Part of a small language model's weights: vocabulary 8192, no biases in attention or MLP.
MLP neurons of a small language model. Each row is named by its layer, matrix (down: output weights) and neuron, and shows model dimensions 506-601. Each number is 128 + 24 x the weight over its row's rms, rounded and kept within 0 to 255. A neuron's up and down rows have the sign that makes its largest values positive.
A block is one neuron, or neurons of one layer that tend to fire together. After each block is what it responds to, as a language model described it from the Wikipedia text at the highest values.

L2.down33 [113 141 137 134 127 164 148 141 141 144 102 128 144 115 157 124 192 143 137 137 145 137 113 163 136 158 156  83 106 122 139 117 114 163 116 140 151 129 167 139 137  96 147 184  94  86 116  97 146 141 124 100 125 132 122 185 155 142 150 154 152 154  83  91 130 105 131 100  86 127  89 121  99 149 154 148 182 109 144 133 172 144 124  80 133 165 128 118 111 154 148 142 127 134 114 121]
L2.down86 [142 121 111 135 121 119 139 147  93 103 131 125 159  72 125 131 135 142  95 109 131 111 122 115 148 172 107 130 124 119 133 134 137 138 158 130 114 149  96 135 156 140 129 146 102 166 160 145 110 120 191 149 162 155 143 133 140 151 122  75 120 111 201 115 118 158 114 134 176 116 120  93 118 139 124 125 151 151 162 128 121 144 164 154 139  78  93 128 131 142 126 107 135 140 139  88]
L2.down162 [125 176 143 111 143 154  81 130 140 142 124 138 111 115 113 134 134 108  94 144 150 126 128 129 136 135 179 158 168 142 113 115 150 147 128 133 121 123 117 107  96 127 124 136 117 125 149 145 149 106 109 156 136 108 139 121 120 132 117 141 119 153 130 111 154 112 145 153 124 129 104 103 143 163 119 143  96 111 177 127 130 122 121 110 115 115 118  99  60 134 148 117 136 138 125 158]
L2.down256 [183 167 124 125  99  91 150 148 193 148 145 123 132 165 115 181 128 145 120 149 146 124 135 164 115 139 139 122 102 125 125 149 107 136 125 134  88 158 102 104 114  77 100 129 117 146  87 131 165 111 156 113 136 142 161 161 114  98  98 110 134  94 166 174 130 141 118 150 129 128  86 146 115  96 133 162 135 130 126 129 121 155 128 159 113  91 126 107 144 136 135  59 119 150 107 136]
L2.down668 [116 133 122 157  97 115 112 123  93 142 196 152 130 134 136 135 155 168 112 130 129  88 154 106 119 156 146 163 122 159 153 114 127 149 120 135 141 102 140 156 109 125 106  99 129  98 137 136  97 132 103 106 142 143 101 134  68 117 142 116 156 143 149 121 153 158 167 165 153 158 117 139 101 154 155 107 141 119 143 163 142 107 111 155 137 121  94 121 179 155 131 118 170 151 161 125]
L2.down878 [166 180  88 161 119 143 146 151 160  97 107  61 127 131 102 148 167 123  92  82 139 158 131 147 111 109  99 193 146 148  95 117 109 101 107 100 110  96 145  99 108 120  94  98  91 147 110 151 139 145 155 113 143 125 126 124 147 125 137 124 139  93 156 142 162 135 113 111  91 135 144 119 122 114  86 130 119 115 149 134 179 110 144 102 127 113 108 148  87 139 128 108 134 148 121 111]
L2.down1016 [125  99 132 127 142 134 135 135 126 127 134 111 125 124 113 115 100 134 120 162 146 133 121 121 141 116 147 122 141 121  81 144 140 112 108 108 134 146 143 158 136 208 130 178 118 130 113 119 105 128  98  92 103 121 128  88 129 114 110 137 138 147 134 130 132  79 130  90 146 169 107 127 129 110 112 177 134 124 115 119 112 110 120 113 123  97 142 149 119 161 130 127 180 139 113  77]
L2.down1170 [102 117 115 114 165 123 117 116 108 107 144 124  96 117  97 120 144 147 124 114 123 142 166 122 142 144 151  86 121 102 120 109 154 141 110 146 110 134 139  92 121  97 120 120 121 146 106 118 151 133  89 133 159  73  98 147  83 117  79 132 133 126 144 184 113 100 143 136 142 104 127 108 137 123 108 106 140 120 112  97 142  99 148 145 164 125 181 167 125 135 131 141 135 139 119 121]
L2.down1357 [132 114  81 107 138 146 155  73  97 101 163 126 140 125 120 134 155 152 136 114 142 139  92 100 135 102 148 192 171 114 137 127 129 129 120 129 147 144 137 113 131 110 129 115 117 150 146 118 127 136 141 140 148 107 141 144 126 140 114 156 158 168 153 172 130  91 131 160 164 124 144 134 113 125 130 134 153 112 122 145 112 106  91 111 143 125 134 141 129 123 120 151  87  70 106  68]
L2.down1414 [170 126 100 127 195 142 144 118 120 149 168 103 169 137 152 145 144  96 113 114 125 136 123 133 153 170 148 147 134 123 150 118 156 123  65 147 148 135 111 127 129 121 145 119 146 167 135 157 112 149 113 153 150 102 167 127 118 152 134 109  96 130 127 140 134 108 160 126 113 130 121 138 110 100 138 130 149 134 125 123 116 158 133 116  96 181 112  82 120  68  91 122 142 121 179 150]
L2.down1476 [ 90 134 101 139 135 166 124 132 119 120 149 114 107 108 121 110 165  82 147  90 109  84 133 135 145 183 129 120 118 140 122 144 142 169 102  89 139 145 133  82 142  75 113  86 127 158 137 151 144 130 168 109 106 146  74 138 154 119 109 137 100 126  99 128 104 148 185 122 111 133 170 144 103 137 149 121 114 137 117 125 127 117 153 112 173 100 118 114 193 155 129  83 134 151  94 168]
L2.down1529 [140 124 120 155 132 101 182 134 152 105 149  91 161 105 132 152 113 147 134 120 130 134 146 123 137  74 141 149 122 139  80 141 158 177 113 141 106 126 159 181 118 168 165 113 100 146 133 139 158 107 114 103 148 131 134 142 114 141 121  99 102 106 124 152 129 127 162 110 151 138 147 172 109 133 150 147 135 132 111  78 134 136 134 129 116 158 130 116 171 146 170 137  68 104 115 128]
L2.down1552 [121 139 127 118 117 133 112 115 137 186 114 154 148 145 112 181 158 155 137 109 139 132 112 133  93 139 114 121 160  85 119  92 154 110 157 139 177  99 104 132 118 125 152 127 100 107 127 170 136 111 165 144 124 116 147 131 122 125 151 136 148 142 153 123 142 123 142 107 112 136 144 161  89 175 126 136 123 115  98 158 113 167 177 100 115 138 111 113 150 101 144 140  69 110 123 115]
L2.down1600 [120  85 114 123 158 150 127 116 142 146  97 140 148 105 134 108 130  84 131 109 133 155 159  80 144 146 132 131 105 154 100  78 128 111 134  98 135 125 143 119 154 119 138 129 129 143 121 174 126 103 119 129 122 120 151 123 124 153 136  87 158 164 110 123 111 123 154 138 132  99 173 171 124 167 137 143 122 118 111 116 169 142 130 125 121 148 158 170 166 154 162 130  71 115 133  80]
L2.down1601 [123 160  84  97 129 119 137 152 114 113 147 132 107 122  53 129 156 113  74 196 152 113 119 112  97 190 134  84 109 100 159 170 127 132 158 133 141 132 161  91 148 136 136 165 123 116 145 140 155 149 122 128 141  90 159 116 118 166 126 155 102 151 152 160 117  81 159  91 149 118 155 108 150 156 126 147 104 146 133 137  99  88 166 141 127 141 173 122  83 121 118 126 140 140 140 134]
L2.down1604 [164 111 137 168 103 136 131 159 126 140 177 121  95 145 132  88  87 115 104 123 175 140 147 150 173  89 110 131 155 144 114 102 107 139 123 124 161 151 157 114 113 130 139 157 160 115 136 140 136 126 130 107 131 128 144 122 130 124 149 154 146 128 126 131  99  93  99 111 102 140 147  92 198 115 127 137  68 131 157 143 133 136 145 151 101 152 144 122 148 127  75 107 125 164 157 142]
Responds to: Collective and tally nouns. Nouns naming a group or a count, mostly population in census text, also government, votes, %, Score, and people.

L5.down666 [ 97 106 143  97 141 136 109 164  91  95 142 132 157  75 136 121 100 134 166 120 126 108 122  99 140 129 156  81 153  82 150 123  90 111 113 134 128 117 128 120 121  85  91 103 122 109  95 162 111 108 134 118  97 113  90 140  93 107 142 164 121 111 111 106 126 143 150 154 170 112 142 135  82 105 117 144 129 101 107 113 142 108 137 182 105  83 144 124 138 121 155 166 121 122 113 137]
L5.down1133 [ 91 126 102  99 144 122 104 118 150 135 136 130 139 135 156 168 126  93 115 155 117  82 127 126 146 140  94 112  80 131  87 123 132 127  96 113 128 129 144 147 141 129 116 172 126 101 134 151 158 113 101  98  96  98 113 171 104 113 123 147 173 123 255 151 115  90 130 144 128 133 128 152 114 110 132 145 114 102 163 164 111 106  88  91 128 108 126 150 111 129 140 132  97 112 120 128]
L5.down1291 [119 112 113 129  97 115 111 122 137 145 132 151 114 102 147  91 101 150 106 163 121 109 167 154 140 128  77 120 132 137 155 109 141  92 136 165 151 154 151 111 155  76 115 145 115 156  71 127 151 159 104 132 162 104 155 191 131 103 133 114 114 160 181 103 108 136 117 126 143  89 109  95 179  80 119 123 137 175 124 156 109 152  88 195 121  79 135 139 145  86 112 102 105 142 149 153]
L5.down1468 [136 149 116 139 124 145 144 109 127 108 125 156 139 155  93 131 123 150 101 164 111 109 149 139 166 124 135 121 169 140 103  89 150 120 148 168 126 117 130  91 138  93 140 147 157  75 105 197 168 130  66 111  79 117 115 127 129  81 124 134 114 166 100 133 120  99 140 130 132 126 108 136 159  76 173 133 100 106  79  97 114 129 146 165 148 126 117 129 147 159 136 107 154 102 108 126]
Responds to: Noun-phrase head nouns. Head nouns completing a noun phrase, above all contract in footballers' "signed a three-year contract", also population and word-final noun pieces (deb-t, arr-est, ex-ile).

L2.down40 [136 119 144 128 102  87 179 140 162 131 120 116 120 154 107 154 124 152 107 175 127 110 164 151 164 191 116 133 111 120 103 129 138 128 136 135 116 120  79 137 162 121  90 136 138 108 113 151 104 116 147 144 177 166 126 142 135 140 103 102 118 121 141 143 135 114 157 107 142 151 133 125 119 126 120 145 116 130 130 127 166 136 108 162 166 124 158 145 152 125 105 124 140 128 142 137]
L2.down59 [117 146 149  90 118 122 113 141 168 138  89 114 128 130 148 152 112 111 186 100 165 161 136 116 190 112 188 114 179  86 113  94 154 100 123 104 151 148 130 111 131 133 102  97 128 129 116 104 129 170 113  97 120 108  97 134 123 117 153 182 112 106 154 148 141 143 111 138 165 102  80  69 135 142 164 133 143 105 132 134 122 126 129 101 124 175  88 133 115 123 103  99 167 110 129 165]
L2.down61 [114 136 123 156 138 103 118 163 146 158 166 171  65 134 127  97 118  87 177 191 107 152 141  94 139 119 119 118 140 125 135 116 133 121  90 133 154 134 122 108 107 119 163 128 195 111 146  75 123 139 121 118 111  92 152  98 114 124 118 120 107 171 120 105 107 132 137 143  85 116 200 141 129 132 151 159 117 133 149 123 162 113 153 112 115 117 126 146 107 126 110 123 105 111 111 136]
L2.down332 [123 108 133 149 106 116 152 147 136 150 139 169 128 120 153 149 163  94 188 120 134 130 138 140 140 131 134 150 130 120 108  97 117 101 158 132 145 149  85  94  96 148  84 139 132 103 122 183 140 141  92 153 128  74 148 121 106 121 124 186 108 106  64 131 202 137 164 146 126  86 119 147 181 173  93 180 132 157 145 137 131  92  99 129 148 136  99  92 120  79 140 102 109 132  98 126]
L2.down358 [133 140 130  97 126  77 103 126 168 111  96 106 133 120 111 148 154 135 136 148 161 145 160 127 141 155 178  97 126 118 126 152 121 134 179 109 173 158 156 112 101 152 123 141 112 152 129 126 126 145 178 138 147 101 130  43 115 119 160 144  92 113 173 155 136 146 132 113  77 139 131 142 141  80 126 118  91 143 107 116 107 138 157 127  92 161 104 152 148 132 116 126 189 122 128 121]
L2.down522 [152 132 106  67 144 186 170 135 101  96 168 150 143 118  84 146 142 129 119 138 132 161 153 157 146 135 186 144 130 167 161 141 131 130 139 114 107 154 118  89 108 105 123 171 140 105 116 154 133 163 141 102 148 164 128 117 115 149 130 124 189 113 108 138 187 139 106 103  73 169 125  77 134 102 118 109 127  99 150  81 159  78 179 122  86 126 157 101 104 123  98 125 162 128 135 116]
L2.down551 [165 109  93 134 141 105 145 123 118 102 125 105 158  97 112 160 110 150 131 121 113 102 151 154 107 111 171 151 114 118 127  82 136 144 119 145 150 141 138 126 133 144 113 101  95 104 126  94 156 161 119 171 132 146  93 186 120 141 130 138 169 116 139 100 129 114 166 113 127 146 116 135  95 131  80  78 134 149 151 139 127 101 170 135 103 156 144 103 159 137 128 109 133 159  93 142]
L2.down556 [139 112 110 152 152 142 128 131 158 173 116 142 113 150 132 127 104 153 161  75 128 115 109 108 140 124 103  94  94 143 131 150  96 150 105 125 155 137 122 131 105 121 126 151 113 151 114 144 179 134 112 144 143 123 140 125 152 123 111  88 155 141 137 124 113 134 126 110  90 107 104 129 139 143 142 172 147 142  98  81 135 159  82 140 136 136 117 138 130 162 127 129 118 128 136 136]
L2.down937 [158 100 108  87 136 128  96 104 143 127 113 124 126 175 112 147 100 115 121 162 113 117 125  93 159 149 202 149 101 118 108 148 137 128 127 150 140 123 128  76 172 135 129  99 122 169 141 116  54 131 124 166 139 125 163 121 101 122 100 130 163 117 219  99 152 116 121 135 106  91 126 122 147 104 176 122 109 116 139 118 145 125 158 143 142 165 132 119 138 161 146  79 165 114  93 121]
L2.down1106 [142 122 135 146 145  92 161 122 120 144 124 101  83  83 155  92 142 113 128  68 123 152 142 142 166 126 153 149 166 126 124 140 146 191 171 135 108 147 118 150 139  92 108 124 124  76 116 148  64 145 119 163 132  92 136 133 128 124 123 133 124 100 132 124 129 128  80 176 168  58 111  83  95 146 132 110 106 137 139 133 107 121 118 120 166 133  89 148 117 117  75 111  74 140 139 141]
L2.down1352 [104 158 139 135 123 114 134 102 166 114 153 172 119 126  83 122 100 120 129 122 101 131 113 146 143 106  96  76 155 117  92 124 126 133  92 129 151  98  69 118 138  95 139 113 152 104 115 141 162 131 117 159 115 137  80 117 153 123 149 125 127 149 111 121 123  90 135  94 118 184  93 163 163 160 111 136 128  99 178 121 108 123 126 119 135 168 113 123 127  75 137 138 167 145 148 105]
L2.down1389 [164 104 143 124 134 139 125 138 136 175 135 127 136 114 116 145 116 142 156 114 134 134 151 133 128 150 119 116 111 136  70 100  91 123 127 171  95  88 124 105 131 125 103 174 150 127 106 162 120 134 133 157  90 139 116 136 126 144  94 156 121 129 122 143  91 128 116 121  68 147 123 106 112 148  78 125 143 127 167 142  84 138 148 185 138 132  76 125 117 139 127 136 123 105 165 132]
L2.down1456 [131 143 161 130 157 172 139 132 134  91 129 154  94 126 144  95  98 113 156 117 119 138 127 152 117 140 206 115 154 100 139 135 138 142 163 123 170 129 142  99 129 129 158 143 142  93 117 143 121 142 169 134  97 138  95 145 145 167 134 154 107 133 104  87 107 134 126 104 119 113 128 111 110 129 126 133  96 131  98 136  78 142 138 110 105 164 141 116 136 142 147  80 145 162 112 154]
L2.down1514 [135 132 166 116 185 124 107 118 149 153 148 127 125 130 142 141 132 134 174  97 108 117 138 148 189  82 140  95 135  74 121 140 102 150 154 117 169 124 153  90  87 135 131 136 100 159 121 148 145 145 141 115 136 143  77  90 165 188 138 129 137 111  80 124  79 104 149 115 144 129 138 132  88 147 143 128 111 138 108 113 127 112 118 184 129 109 136 136 126  83 153 148 141 123  96 111]
L2.down1544 [138 104 115 108 132 108 128 110 102 164 135 103 106 147 135 126 135 135 137 111  73 156 186 182 126 115 134 156 116 149  86 139 117 158 137 113 142 175 125 153  97 137 154 137  81  79 118 151 118 124 101 162 122  76 144 157 127  94  91 139 139 133 127 119 138 150 123 134  79 108  89 140 110 112 132 122 127 142 106 123 118 138 135 131 120 155 133 148 127 147 109 116 174 132 142 101]
L2.down1699 [137 144 132 156  74 143 152 132  81 180 121 136 148 155  84 139 149 133 167 127 109 118 126 168 155 112 148 102 151  99 122 102 153  92 116 142 124 141 140 151 115 144 134 112 106 118 148 144 174 118 137 157 141 122 123 140 141 154 137 150 168 108 156 136 157 112 171  84 112 134 124 135 133 112 165 117 119 155 121 121 129 137 143 108 129 133 151 143 119 110  88 169 117 133  97 126]
Responds to: Collective group nouns. Nouns naming a group or kind, often after "the", such as family, genus, group and community, plus "www" after "Website:" in infobox lists.

L5.down310 [112 124 111 123  71 123 115 147 128  99 119 140 113 127  91 108 168 114 106 154 101 135 143 116 149 124  98 102 130 141 109 155 112 105  97 115 142 137 125 134 100 159 134 136 101 151 147  92 121 140 147 160  94  85 110 164 122 126 124 133 138 122 245 101 127 146 149 174 145  94 156 116 122 144  93 146 152 113  79 132  97 142 139  89 151 118  95 156 126 108 155  79 128 132 110 121]
L5.down655 [136 138  98 132 115 126 141 163 114 146 105 113 140 147 114 135 144 124 129 111 132 116 109 129 133 128 127 138 117 132 143 151 160 157 164 120 136 111 134 112 125 102 129 107 153 136 146 120  95 135 140  77 130 120 117 117 139  95 121 131 130  91  86 132 117 154 146 139 128 144 107 118 111 119 140  83 108 106 106 117 118 145 142 117 125 104 118 159 108  90 104 113  98 132 141 162]
L5.down1226 [139 115 122 110 140 135 146 138  86 136  91 112 140 176 133 113 129  70 160 171 140 148 161 123 142 145 111 128 120 134 169 143 102 142 110 150 155 129 167 151  74 126 137  87 117 155  79 156 139 117 151 145  78 140 117 131 115 151 144 150 126 107 140  82 133 178 123 159 132 112 111 200 161 129 112 122 117 177 128 136 149 125 136 128 128 135 143 163 165 137  97 101 137  96 156 167]
L5.down1635 [128 123 127 117 122 136  51 106 186 157 116 106 125 131 143 146 169 123  97 121 135  81  98 109 105 142 111 130 152 130  94 145 109 115 103 132 134 126 153 130 139 113 131 129 111  88 115 113 123 196 191 122  82 146 121 144 137 118 146 140 108 130  80 100  55 165 122 124 136 134 136 125 117 167 126 138  94 140 114  97 123 145 172 138  99 128 110 138 155 120 163  84  89 157 120 146]
Responds to: Slavic surname suffix pieces. Mid-word pieces of foreign proper names, especially -ev/-ov/-va in Russian or Central Asian surnames (Kutrashev, Ibragimov, Aigaliyeva); also colons introducing quotes, and "dev" in devotion/devices.

L4.down260 [129 110 153 141 138 135  76 158 110 100 152 123 144 124 134 125  92 176 127 142 127  91  84 144 110  87 141 156 149 182 148 119 122 103 115 123 136  77 166 111 122 150 118 124 124  96 149 163 125 123 107 154 128 131 134 138 118 115 155 131 150 105 108 128  95 108 147 140 141 151 139 135 113 142 114  97 120 138 166 115 127 146 129 116 132 140 140 168 136 136 145 143 141 135 121 142]
Responds to: Attribute and field names. Generic attribute nouns naming a field or quantity, often section headings or infobox keys before a colon or "of", e.g. age, code, Label, Demographics, percentage.

L5.down19 [150 122 101 131 143 161 117 113 154 139 125 183 133 117 139 139  99 106 167 118 129  89 131  99 137 151 162 145 101 101 134 145 139 129 124 101 107 107 123  90 138 128 134 106 114 134 146 144 149 108 128 121 148  97 125 146 144 131 110 141 108 135 139 123 110 141 157 150 131 127 133 150 131 181 106 122 118 102  82  88 134 101  95 135 161  92 154 122  67 149 137 155 101  72 126 129]
L5.down671 [136 133 113 148 148 148 159 103 127 180 116 134 108 124 142 137 165 136 125  55 125 126 141 128 138 118 169 125  92 107 103 130 112 192 126 127 135 160 136 114 122 151 134 144 172 106 110 101 113  96 132 180 143 148 138 134 140 120 116 156 168 119 128 127 155 126 136 141 155 144 118 137 161 103 107 114 117 138 133  89 103 151 128  96 111 106 100  93 128 128 134 125 120 126 147  84]
L5.down1019 [100 113 121 115 122 156 114 123 142 135  84 140 123  99 131 144 128 165 138 103 156 157 132 141 133 110 100 128  90 129 140 152 146 155 129 118 100  97 147 107 130 129 101  98 130 114 169 170 135 132 135 138 165 122  93 159 160 115 130 144 139  66 122  96 117 138 121 140 107 107  95 165 125 146 119 126 138 149 140 131 131 140 161 127 122 170 153 148 139  89 152 144  98 154 186 103]
L5.down1234 [147 137 105 138 105 119 120 112 154 124 147 151  96 132 151 159 152 143 140 127 149 141 142 113 159 125 156 104 120 139 132 150 117 155 165  98 158 135  86 109 130 107  99 156 121 151 143 151 100  93 147 126 126  94 126 125 137 138  83 137 134  92 180  98 141 189 139 128 155 126 107 101  99 122 108 128 149 175 158 133 133 131 126 119 106 134 113 102 123 119 116  99 136 112 133 142]
Responds to: Collective group nouns. Nouns or final plural pieces naming a group, often after "the", like the couple, the group, the rebels, the team, the Marines.

L4.down1648 [166 155 103 127 131 160 138 169 126 101  95 155 128 144 142 125 168 132 116 130 117 137 189 140 147 146 156 142 160 144 122 129 152 144 153 160 167 147 157 102 173 124 142  98  82 134 143 145 128 144 174 119  90 113 102 138 153 128 144 159 147 144 163 103 132 116 151 131 171 118 105 128 130 127 120 194 121 127 120 150 115 100 100 135 136 116 150 108 118 158 147 127 156 144 147 130]
Responds to: Collective grouping nouns. Nouns naming a collection or category, such as family, group, set, order and section, usually after "the" or "a" and before "of"; also weaker hits on periods and colons.

L4.down1655 [188 125 122 103 124 120  81  90 152 136 123 134 115 138 100 145 114 138 115 158  86  99  99 118 101 164 121 126 116  98 166 142 143 116 156 103 126 148 171 155 100  96  79 148 147 118 119 167 168 120 154 160 146  86 124 131  94 138 124 142  94 139 134 154 112 132 127 105 119 137 142 128 150 120 126 164 165 116 124 139 118 157 129 147  95 173 158 147 165  87 137 122 142 160 141 116]
Responds to: Table row boundaries. Line breaks ending a wiki table row or header, and the pipe after a game number, mainly in sports results, election and list tables.

L2.down143 [117 126 171 108 160 101 121 126 109 110 140 139 136 153  93 152 150 124 141 139 134 131 157 165 142 141 140 158 109 174 119 149 143 125 141 130 101 136 136 102 153 177 124 118 107 174 160 168 113 147 155 117 153  99 118 154 121 158 174 108 142  67 233  85 104 147 145  90 147 129 128 131 127 115 147 156  98 128 119 125 134 139 169 126 104  85 133 133 122 146 141 153 104 116 100 156]
L2.down227 [ 94 116 143 104 103 121 128 150 136 173 120 138  86 123 101 146 147 106 114 113  95  76 150 141 123 122  66 141 164 161 103 132 119 104  85  98 144 177 101 146 186  95 147  90  80 138 130  99 125 135 152 147 154 138 110 135 136 113 111 142 104 146 162  97 127 116 110 152 155 118 120 153 104  75 113 104 114 161 127  89 108  93 148 111 144 135 182 101 141 138 114 138 126 135 107 129]
L2.down338 [104 149 146 158 131 107 130  94 129 118 102 179 114 125  98 126 125 112 110 157 161 128 165 157 136 141 128  98 121 118  98 156 135 133 104 123 132 135  81 120 130 108 141 133 118 184 102 112 136 125 107 139  89 131 129 137 143 102 176 132  93  71 147 146  87  90 122 150 147 157 113 127 152 116 102 135 152 111 135 148 139 131  90  94 142 124 109 146 124 144  91 100 144 122 135 139]
L2.down435 [115 152 163  84 126 138 144 103 118 131 112 109 112  87 136  96 117 137 108  96 121  96 125 142  91 129 160 135 100  99  74 138 125 122 103  95 137 104 109  76  96 165 113 113 133 175  97 142 132 152 129 112  99 126 157 159 109 147 180 128 162  77 125 121 132 121 103  90 109 141 139  95 108 133 124 133 116 157  95 163 105 121 127 144 132 116 149 162 142 122 138 120 142 112 114 118]
L2.down467 [128 121 142 153 140 109 145 143 132 128  88 152 115 136 106 127 152 113  98 124 107 108 161 149  94 109 144 123 110 151 145  98 106 109 127 160  81 161 157 168 131 129 121 136 137 173 130 164 109 166 152 137 151 151  88 159 131 137 176 181 132 128 255  94 157 112 103 123 167 136 118 163 191 128 132 132  95 137 112 145 126 100 134 120 154 131 110 134  88 165 111 123 111  97 142 110]
L2.down507 [154 165 154 110 125 144 101  78 146 104 156 133  99 123 119 107 125  94 107  88  86  95 146 132 137 172 110 132 149 142 105 146 127 127 147 157 117 128 169  96 107  65  81 126 146 157 115 132 131  76 137 143 119 140 129 157 149  96 195 125 137 101 115 182 171 115  93 164 139 156  86  99 134 115  92 110 107 160 119 192 123 112 132 142 142  89 119 134 128 111 110 128 122 156 113 128]
L2.down534 [107 116 131 128 115 157  81  93 122 134 113  82 116 101 161 166 144 123 132  74 134 173  82 135 113 164 129 147 112 122 134 152 192 176 120 103 122 146 111 165  81 101 110 116 141 138 136 174 127 159 135 104 128 140 135 153 143  93 104 109 148 138 220 147  76 143 144 119 137 171 118 100  81  78 112 136  99 102 135 147 150 106 163 117 123 115 124 116 137  86 132 123 108 127  91 106]
L2.down695 [122 129 111  97 117 135 112 110 151 164 125 127 141 142  83 149 113 139 150 108  89 148 124 101 151 138 135 106 162 148 165 180 153 102 163 121 163 143 111 141 117 151 157 120 120 109 159 133  89 150  96 149 152 121 138 153 117 131  94 143 171 144 141 111 158  57 106 133 148  99 132 143  89  91 131 157 123  94 132 114 101 128 136 127 133 121 134 146 155 158  70 160  90 153 136 175]
L2.down779 [159 130 125 176 148 151 129 139 138  90 104 144 178  94  87 121 108 150 114 119 127  99 156 136 118 124 109 134 113 161 133 114 129 145 130 149 128 102 109 116 123 152 142 158 113 155 114  91  99 115 140 114  85 109  97 134 115 139 134 101 124 151 255 141 106 108 106  90 101 165 124 122 171 140 133 162 117 126 126 131 146 123  99 164  85 118 125  99  72  98 101 133 138 123 125 116]
L2.down941 [146 113  89 121 133 131 143 101 129 163 150 109 149 108 129 134 112 143 105 110 161 100 117 182 129 122 169 140 117 154 167  88 145 124  93 124 108  69 156 130 129 107 149 131 103 119 147 172 146 135 113 124 167 117 153 116 155 152 112 126 124 119  93 128 140  85 143 114  98 124 145 172  97 119 141 163 140 121 153 109 133 117 115 186  99 123 111 112 104 167 115 126 166 115 127 158]
L2.down1025 [ 47 170  84 116 126 134 131 144 114 161 112 152 115 136 152 153 128 128 126 127 139 147 133 113 120 112 135 101  89  97 144 128 109 129  95 125 102 140 131 160 129 106 151  95 117  75 154 172 130 140 125 167 130 128 130 101 123 123 174 122  98 211 132 104 117 155 130 181 130  76  55 125 138 119 114 105 130 125 154 173 127 115 123 136 125 114  76 164 125 113 102 175 146 131 149 121]
L2.down1187 [ 88  78 130 136 147 174  95 125 138  84  97 138 112 132 111 154 108 146 124 120  80 134 162 123 146  95  95 141  91 170 114 114  87 105 123  99 128 131 144 132 162 156 132 129 140 136 121 131  78 130 125  82 134 121 126 172 128 117 150 147 121 143 186 127 123 152 132 121 129  89 110 188 141 125 106 176 133 149 110 133 106 108 139 178 140 158 121 116  75 159 141 166 120 132  82 141]
L2.down1196 [ 97 102 137 133 117  85 135 160 140 159 118 104 119 125  93 153  89 129 103 116 157 125 120 124 134 122 141 103 119 123 135 131 127 119 142 146 125 126  74 134 163 145 163 133 101 158 138 143 143 131 131 158 145 118 145 118 117 131 142 136 125 109 193  98 172  87 159 147 135 148 123 145 153 145 118 124  97 152 121 112 191 144 142 123 130 159 118 123 162 114 118  96 121 107 138 153]
L2.down1371 [165 181 126 129 150 146 126 119 130 123 156 153 104 147 107 101 120 158  79 102 157 122 130 155 130 118 104 130 165  90 136 125 129 123 105 140 125 126 112 148  96 123 149 125 111 135 165 111 127  91 109 130 141 146 114 124 134 166 145 140 147 109 136 112 108 137 155 109 156 165 152  98 152 116 125 111  78 168 129 106 149 128  96 111 114 130 121 142 153 130 148 142 112 149 121 153]
L2.down1486 [162 123 143 147 173 157 132 144 189 140 136 127 137 162 120 126 133 128 141  88  79 146 142 126 135 110 128 112 119  99  83 133 116 101 145 128 128 101 203 132 130 136 168 133 139 123 148 158 133 155 142 125 138 134  92 153  82 103 132 116  97 114 142 134 151 155 113 134  93 140 137 128 169  82  90 156 117 135 140 118 140 106  97 119 111 126 121 102 132  90 118 138 165 127 124 150]
L2.down1612 [108 151 163 125  85 117 140 145 133 138 170 126 102 117  90 153 144 151 153 159  95 120  78 168 123 158 157 109 129 138 135  98 133 130 104 131 138 144  98 104 131 169 119 123 152 159 180 141 128 109  73 140 119 126 127 142 150 148  86 101 148 120 146 136  96 152  95 112 158 127 179  85  75  95 120 118 139 113 106 117 137 181 102 140 173 139 136 107 135 172 151 130  97 135 126 155]
Responds to: List newlines and word-starts. Line breaks ending list or table rows before the next "-" or "|", and word-initial fragments like dev (device, devoted), So, emer.